{"num_hidden_layers": 8, "head_dim": 64, "norm_eps": 1e-05, "bias": "none", "init": "uniform", "lr_head": 0.00576, "warmup_steps": 200, "decay_fraction": 0.565, "doc_mask": true}
MLP neurons of a small language model. Each row is named by its layer, matrix (down: output weights) and neuron, and shows model dimensions 426-639. Each number is 128 + 24 x the weight over its row's rms, rounded and kept within 0 to 255. Numbers have three digits each. A neuron's up and down rows have the sign that makes its largest values positive.
A block is one neuron, or neurons of one layer that tend to fire together. After each block is what it responds to, as a language model described it from the Wikipedia text at the highest values.

L3.down138:158145143136125120130145157136152121130131141127118145123088166141094113155121114137123138123135114124133106125168101151140133147136104098137127112090148126100141122105130169124136101125103148149143177108126115138140109121136138188158092091135110095115096156120139098112145133134131125105110117143144139097145127087129100160097151105152157131088138160097133115116152099151135103174146081104139143118123095162121152143186190102098141133154119158146105091159190082176124141125111137164124153098122167077112121161091170109173114125111097132098092131116125082129144114108117144108115165113154097157148133111124162128097171094127130101122136101146
L3.down943:157148158122134093115113124112144136122135102153106062175128124090122135127100177125134105158151148153095183127105120138134131172114151130138109140088128088179089139111122076142164130135147139089125123142114093128147141134107130108125140152138160116119105136137127111108108152166143132165122144155123176140103114130163126070166145122081133126150112122140126118145134164086128129097109138144151135156112161148117097111088093183140134094156122190154149128153068137135139157167122156144138102148127135146118143149144120134106153091084115136130155114093118164120110141168146140126144139136152148086126107126103146123102107124123128158137156160149
Responds to: Acronym-final capital letters

L3.down214:096137086137141085085122135137109154121143161116116127154099122129068166115129108139164136105108141117122131130156152123114141112131138120146136113132149167132146127120186119117155133163119098049134149155186112102138168135098151132147106142131164113110147134139108131114157154097142123117124153141156138114100175117105114119132155140080171144115119113141133089143089157154109164143136141111164127135088109102074181117096110101113104128133087121098108116132093109127149120126112119120124107135081148192112153139110159098150137126140092163118110084122132127125086106133123109142147118102110118119132129101125117123173153135148160113127129143153
L3.down648:169121111150116149151159111147120137142076105173147146099130157148143095129090136112100118118133128147147111135121173130118110094165131122100116118123091163136166114098123121108138133137159093132126098143121133075105159128141141164183136152155098097094085132125136111094136143111111102130115170170133147123120113130100119141126141099102091105111089126139104111096122159133163113163107141128118122144139158128157107119130115132105114154139144178157123116123134097145149077132083183155132120168114170095128112113102127124155108093139154089100131118152155125117155151110149125110144114115139134126119139121130065103073105133128104105131107106119
Responds to: Passive past participles

L2.down15:096104134098144131142166135116128132109133127103099152113137127085139082110129129103071145129108105091151113124153086142126130158092154163131143160149138157115137141119121074106152096129053107151078112143145166075129152106130122073164127145146074116152130143092149124114105113143087139108157108135119147140116114117134126133117132096141099142150173156127185135128149111127110091157124168153146159125128116144150087164138158154130145154169135106130109170167135106118153121114136098119086135127104129123148153064125150089116109131120136109150174122129168074078092125114136103126124106131092148127149091129166091120153139098139191135120104072129
L2.down54:078093134082121151189137157128147114130133123107155077137152121158105140108093125147085136123131140093141133133106136182130144156111122137120144149107105131138128123155121130159113132128113090137103128131127111133105182149148125106145160119140126143119127122108150116109136157076114135113124147119160104141122120171160124119100127105131154166161118128106105133119137135179133116159078143153091148183158063133099133113131139147123116125112096119099151142105180117107116115151122112115163149179083153139160121133161123101111140134122136117107091148149104078094112117117140141110178095097107111144095129130115144180150136145147172128126065145104
L2.down79:146122140162200133158151123104108136122125104160168145141158111055118147113160168137089128143137146094132121123158125180109151128075138118121159174143173119112160106121146124118101075105126159111110102089161121124121159109139125097166180060095141162112132126165116095108130133129135095128151134102112143120148107140153115066113136146152094139167159131107165083172172110140135141103145138129139145148165140127170147070159110090108112121118152141121150175145113124134129145145124133170132088156130083151132131155115134128128128135124122099114134109137139140114103141125159136105153121119085146141173129143140123152140146140107151120140115182160
L2.down455:130128147147143127149174148086132091101138169150138178114159138117145170101149062143116146162130081101173123144153130095085140105118152088160149107166098157143116102134133127107127128078135108152122177122129129113147112121159094147145126123126119178135127113148115118104163111134134116131143081097125134121167157094136085140131115132198136181144167086130109110105139144172116133160106134175152128148163093140129095109146098081138105133107116157142141145143130102097115149142161136118167100101135147099128154126136126110111157126118191165143138127102133120155140156138112147133170160119081106127108129160174119137159080163147167125133157141133
L2.down819:084144125130140199124147129152111123107120094151198136163116135196131143111131134142128114135110132140123140122142137160130113106100137099095152132155122122112144081144148127103090103118190136132149157115143120133114117165154082110130116110095116149119107132151149114116146109095158106122117188143094094073172175107126147113104136135142096159131139108112119143117139168097140160165123154123148132154152131118131180114124104102125118126130151157173158203102083113119174101165132135127187102160128104149111154152139124123133141112102129136106107121113148118166130168144143156136108148105100133147160145120145114116120110111104133103137151122140
L2.down866:129097137163147130105121078125126121124109121099119154147123128140127155074145121160119118078080127114124087150125123164128151105094107105117134106113104135063139133123153152107168134142144131162114158106139146095160119105149115132132094156122104119092166131127104127117163123112153148142139163114098124110148152103118126141098107120115118167096176178131090143152157164134119129169143089149119103148135136114086111095143148136106100158073131234103122124176119109120103115098100164145104105143124113142164078141132132130101151119140123086136089113149177132160159106109100092136154125150129155153157134121152131142151162167143112127113128112149
L2.down1127:123111131154143173134119120141113124084126137163109101144162117107128165132144105153151106116110204157141124137128100087146107128158162191138085142167094151148137124115125145134162117099126122144135142124116129134168118112112162158124125145153135124131166098142085114124123159174102141157065117105124117132121097162134138109072114162109124129123151135141159138176141137100082129123102178119122129108158140144119171117108103084137118135147185122114132111120127099104121160178095112201156113121130152132148151123140151138064154153145114157141166180157133114154129117142114148096108131147091139093161104126092129150143118146137139117134075109127
L2.down1269:103106112127106141119144107143128076090151075091093141124126115092130137118121135158141122115111134107095133149109110118134120117124131109149111099113148150162093121109157160106104100178104110147113121104128094141105158156147149128118093143126122081125096075083099127132143120102074160150149124132114112101140103142095148126104113127110058119144163099140129123096121136076169113129123135145077161136123092140107135112148167123117151133150121117108193112146156168139121083135101146137103105162133106126075135105131157146106144153122124173087152117104124098130134102170143124131148112120068129129138135114102117107136119125132123137126142130126
Responds to: Relative clause openers

L4.down121:128124144080120105108120098101121121110194125077133148125181114106130115144124155092116163169143120136116185129169160118086141153093122112124130113144126177121117126164110106143133137071144147098152144153104165153094142135166125088123082101120168148126097152172119145127088078138131136094160117115143146102122128157109098086187140155128131099115068128112151169149165151126149132145103116157124198131094132108142120115115127082153106149138109160116126135110122134117138163121154096133126088078148122138129143118109095103143170124121114112103148167134113096108122123133100126118109108133115135132102132126128126100085136172120134100113099097110
L4.down453:121094140140160107131102118146107126132116118109165160138124140094147108124105146138124126148142135152110172121102121135125124215120120087133146133113172122161131117137182131149149047128111124142105171098120139158145156101126121097148137149099151140088137123114142132127104158152125111127125120168094110105094074150169106145112105135158126137117193192076152123135142149080153146122119135136153111088101102106156129113130114151094119085104107127139110140105135149123133146117091129127083154108161113135103129155131152139150130157138131137150104174157088108145114107133139040163117132141113132128129099166129134139153124118119141136130122131114
L4.down502:157160115143147146120112122118142099144136130152144092142147127084088137115164102124162165125124133094133063132154107148165100113137090124126114188116137121102122116126108150164152109118138093112080172134125125122134082104105130088149113129109154115099105141152115129097124142129143102143138104119110143131174131099155118127103121132140115112132129119090098125107160177150136127127113142123098129140120166099112154136087149138109107150130140127079125131136138142141102099144129161173113117120107164074170129127094104144135143136113131115162123120111105114138140096124124158148131167119144130095141152166104088100143155115154134162166138129149
L4.down931:136132108166106118108146095083126158109189121152097166163127096154108122139112119219149126145125133115136127140111104130177110142135130128185130097150174148098175130159128142077087120088117100124133125132169151163152155117144117119147134108136120184111133131160096138091116109095153170109107104099137127130113145117153104109136128163147120122135159117135178138106159139150150112107103126095125125167143085123104125115143106133056130089127117102129137129172093112114100112114086133125139122134142108114146155114141131100150139120104140178096173150136142107128097123123169105137133143127142118150157119121132159121132132137148135151152104133119
Responds to: Relative pronoun after noun

L4.down35:148116103125095115116157087118099153183125103149103105182071139183131130118092124191120099156138144106168131134128128140153131142106121132124137154134126083140096131115137127149073143134087140152091156130161134138099121098143121162129131127114145153112089107075118160140155144135137100126108169093139137096112160136159115126116109162152116118110200104152125142112144113120126136147174140114137129129083080098157144090159111109087188143089144084080101106145098130135167165176124081145149107125149105144109140121109106114071146121144157099064111180149154074136119128147130136137151095140144158109091103144164169112110127135106154142167127117132
L4.down107:127171157109125158138121142150154147148135135145089092141102150129141091151146144139191105133140107115158094131122099187083137130099108161139139131159116166137140139158113134139154105133118089155129156130132135141134128158124130160123106108142121161160150138118134160137095116136097116163109104126128106085165135145149144152130138166124119136157123162118155132109137134144084172140144131121165166120116151129167116094137133146101140167123177095149118158123132167138143121113061142101113120090142170078126149134114174144163162141152114160142100136122114107151121105116113138179145104117115090152137107121133117126144143118123135134120138119150
L4.down648:117100102138160122111133108144106136159154172130113113177159194153124143064091137129099077145073137135156138103162132101121126151132110120114118102168169128110115140138143143124110166086185146191152118142137101108130111115144117144132109103094107155107097142119097148162107080157117108142099122140167146141136124113175171150119143144148110144123106126126083114108126120117106113152102129150083123153120159100160124139115150120159121161155123159131096147093157089121156126119119123109091089114106159141140108147124120141115165135134094141088166127110139142149105153115099133127103137135156133113117115147160082104119133161148155126140147116140
L4.down866:129117126104126144148135141148105133131111085134094144138117190136126130153131089148098156105135122099112104121135106115175107130127092114141147107109165100085124144092132126183107161105114138122131163134130120124162097088112107165137103118128090149109090114136134093140149095131119126158126108109128142104128142115127104136125145116159169088102097129141103104175171077115152121132123133094083138166149160097116118121147112119092132112128104048137083167132187117136121141122135104100084120140141148136118129144105105116161144154144125085125144112136097113138129126149157098129088132106109101160105157108122091118138138095155113138123121128140
Responds to: Acronyms after full names

L2.down442:093100094082146112110124124114145144124177106155098121153126116138154111112118106128139105114141139174148088175109115100162138133122126159154132113154114165140101102124109119131143131151083112097124127121113128098074187136143144129160119126125157155138162118096109134073157146101135120161101129068160181110097131128109155133127129161103145149090145133121107104117147137141134159141137105154073142145095172110127113103132154153115108165169158140108116116104103098135116131154106109118093083127132122136102112127104161144113126142158100117130119104092110127147134121089129106119109131185170154139123161131111120151152094135109154136105059163113
L2.down450:143152146182163131128136161106154140160117106155134121127165111204131102119105107126077121143091124114156110107142119127140126119142102090122174128141167093114119115137123146082130127101120116109135137129145146128131138101148092113142096111118129177172133135091149070141118130120071112141101126137145104109120117154158135163071144132116102149144141136106125136142139132104113130130154126099128117174103144111122169135117114165110109131088106184106099153132071096132118099132147153079105091160104154152118110137126139142112144145187112118131186170148127125133126131159148085128135108090174114095160134132178138117094165177068103150128124141125
L2.down606:146094109122166153143128080127104115138110097126122185189118172139143143118161119143189118150101130122111120136142146172137111127128137133098157103105073135099075113096135146118157100102107134113087116125153181115138109146134130136129132148143085128113117105125105131161118106127121108114123145088131114137130135124116158110137112148159127109150138156138108116110153152149148117149135130092128123190126174177128145158117116124119122108129110159100102152148132131145103136149099105102158120128123154159144123145097185106149140130156127088108141203114154134114142136063146125135128159142136134121118147089141134118110156143113140144159109110142
L2.down622:100101123143132142148134120132137133117135120141162155129108129168122125137116087134165126128131140092109109148125138149108133118137128128111126129131135132110120098137141146100077106122111142126102130069129136121149120072161110113134155105186153118156117084153142096151156109172108126118141126140133129137134130121143093117131123153114134101138155118087128112134127135143086128085120149145119155165180137143113126125129164071081151177089117128112115153162186114163149125152110119134118123145140074113082130115148136149175129148145150126150072093145132124156135098161142115137083148115111121139121144098103153125096117080150161092160107124130
L2.down646:117143110116139162146132141143124115155111104118102170119103161154118101106169111161112124101138108151156110112163126148116160110107097102133133157108137169087155130118104143102125123115116164169138149119120157138172110144136125159108126097117122135092082095150135105138179116108104119104139119098122110119169140122095183157103089112156082148070133154098176140096142090141106179173150127110123136124151115110114137143122159073104132172144112121107090143108138063163091107110100093161100165119132142089153128110090146121107123145122119115105146140123145107143124091086105142109123131159131119139120158136148127113125134149115118086090137074093
L2.down896:171115137094104173125164148132125122133111156134142161134100141173098104133124114184167138097104084124158126118136126135116088114118098088129159139127125152103168125110136135112103160144145156160108150138115123124153135081160094141111097070123089116157160139127148087093135117109113120085116096130145082127131140127135094145087165150123140121102125118131165132138148120150115156131144128082106133133138115155151130141148170158099134120086134124125097119105154124134125116137155104124095161127129123113106118120119146122116144164116134168109130105155150139136130121127123113129143099141143133122187139118146144093112128108088150162082103104106
L2.down943:116085096119093113123114169109104138185097131134149157113159106195090119140121119132115112122167152147143143125124121132177110105118108143108132159130090127097124129117126157122061147096148127167163158115142129140103168108121136174162123131135121124127131113117107142095168117109168114106138120086139120128143131105102149155161151101150136071107126085120098144137138093135130122125155102107147106116104079111121117144130094099139119099112154093095095126114115104139113134162136099135186108111132134134114146082119123171149137121135121074124136139114136136142095099150152156103098122149095144115140144148121154131177126128073166088132131120153
L2.down1087:086104126118142158131114109129088163154107143162143168157120133178134120072125113115127109140135139109132102157127112176128092116119130188179152140142104122161111126123162099118122144102168138144129147148128123096111126123127133133120101081104083124141115133113123106135166146097102121109098144106133114164115126144121101133073159173132139120126147165128137111156100163154156094128176179118091137148116117108161112136169088118123159135136128127089127119124159096137134090102139158113116138152125146102154114136154106111169138145150117148104094096146124136110131136069153094150123103147150105109120117148143107189089115123126145098130127083124
Responds to: Uppercase word-start fragments

L3.down479:125110134119131156103112162156138118128113163148147120109152147189144075132078119114153130107102101125092141102120165151120151176114088122133161130129109117124092151135126096164130150130164134109077082127127122131122128092134116106128116106141158114142135125170125125125123121108130118104147144124139118138108090141108134108068093117125140142122147128133127136120170134094092157118130095124170168131107178163094112145078142130149125144127124155125137119147151137132082140066134155081102103097096118144156133077097155124081062136110128135124133135126119130129132133100184102116114135171111117133164136157174138139149115123172115117115132153097
L3.down1083:133078108128122178103180098137092083126123114136121146146124152157155175133181134105155158139136121146103159122093136167095143106123097138127125121148093155106154136116154137102121126154111113113094109136160148126134130110135185128101156122083097149142132118106112142145142135145137120148094133152162181131077118141114107145129111154140129150123144112152109122109147113133101131131151120128126186129114141097105170157121106099090152105150139150143161142146097117105094116124095113083101135118135134134165147136118147138129156179149148115113130131161132123174128139127119156135141171146122104131116126154135095119148143086084089169086117103108
Responds to: Mid-number digit fragments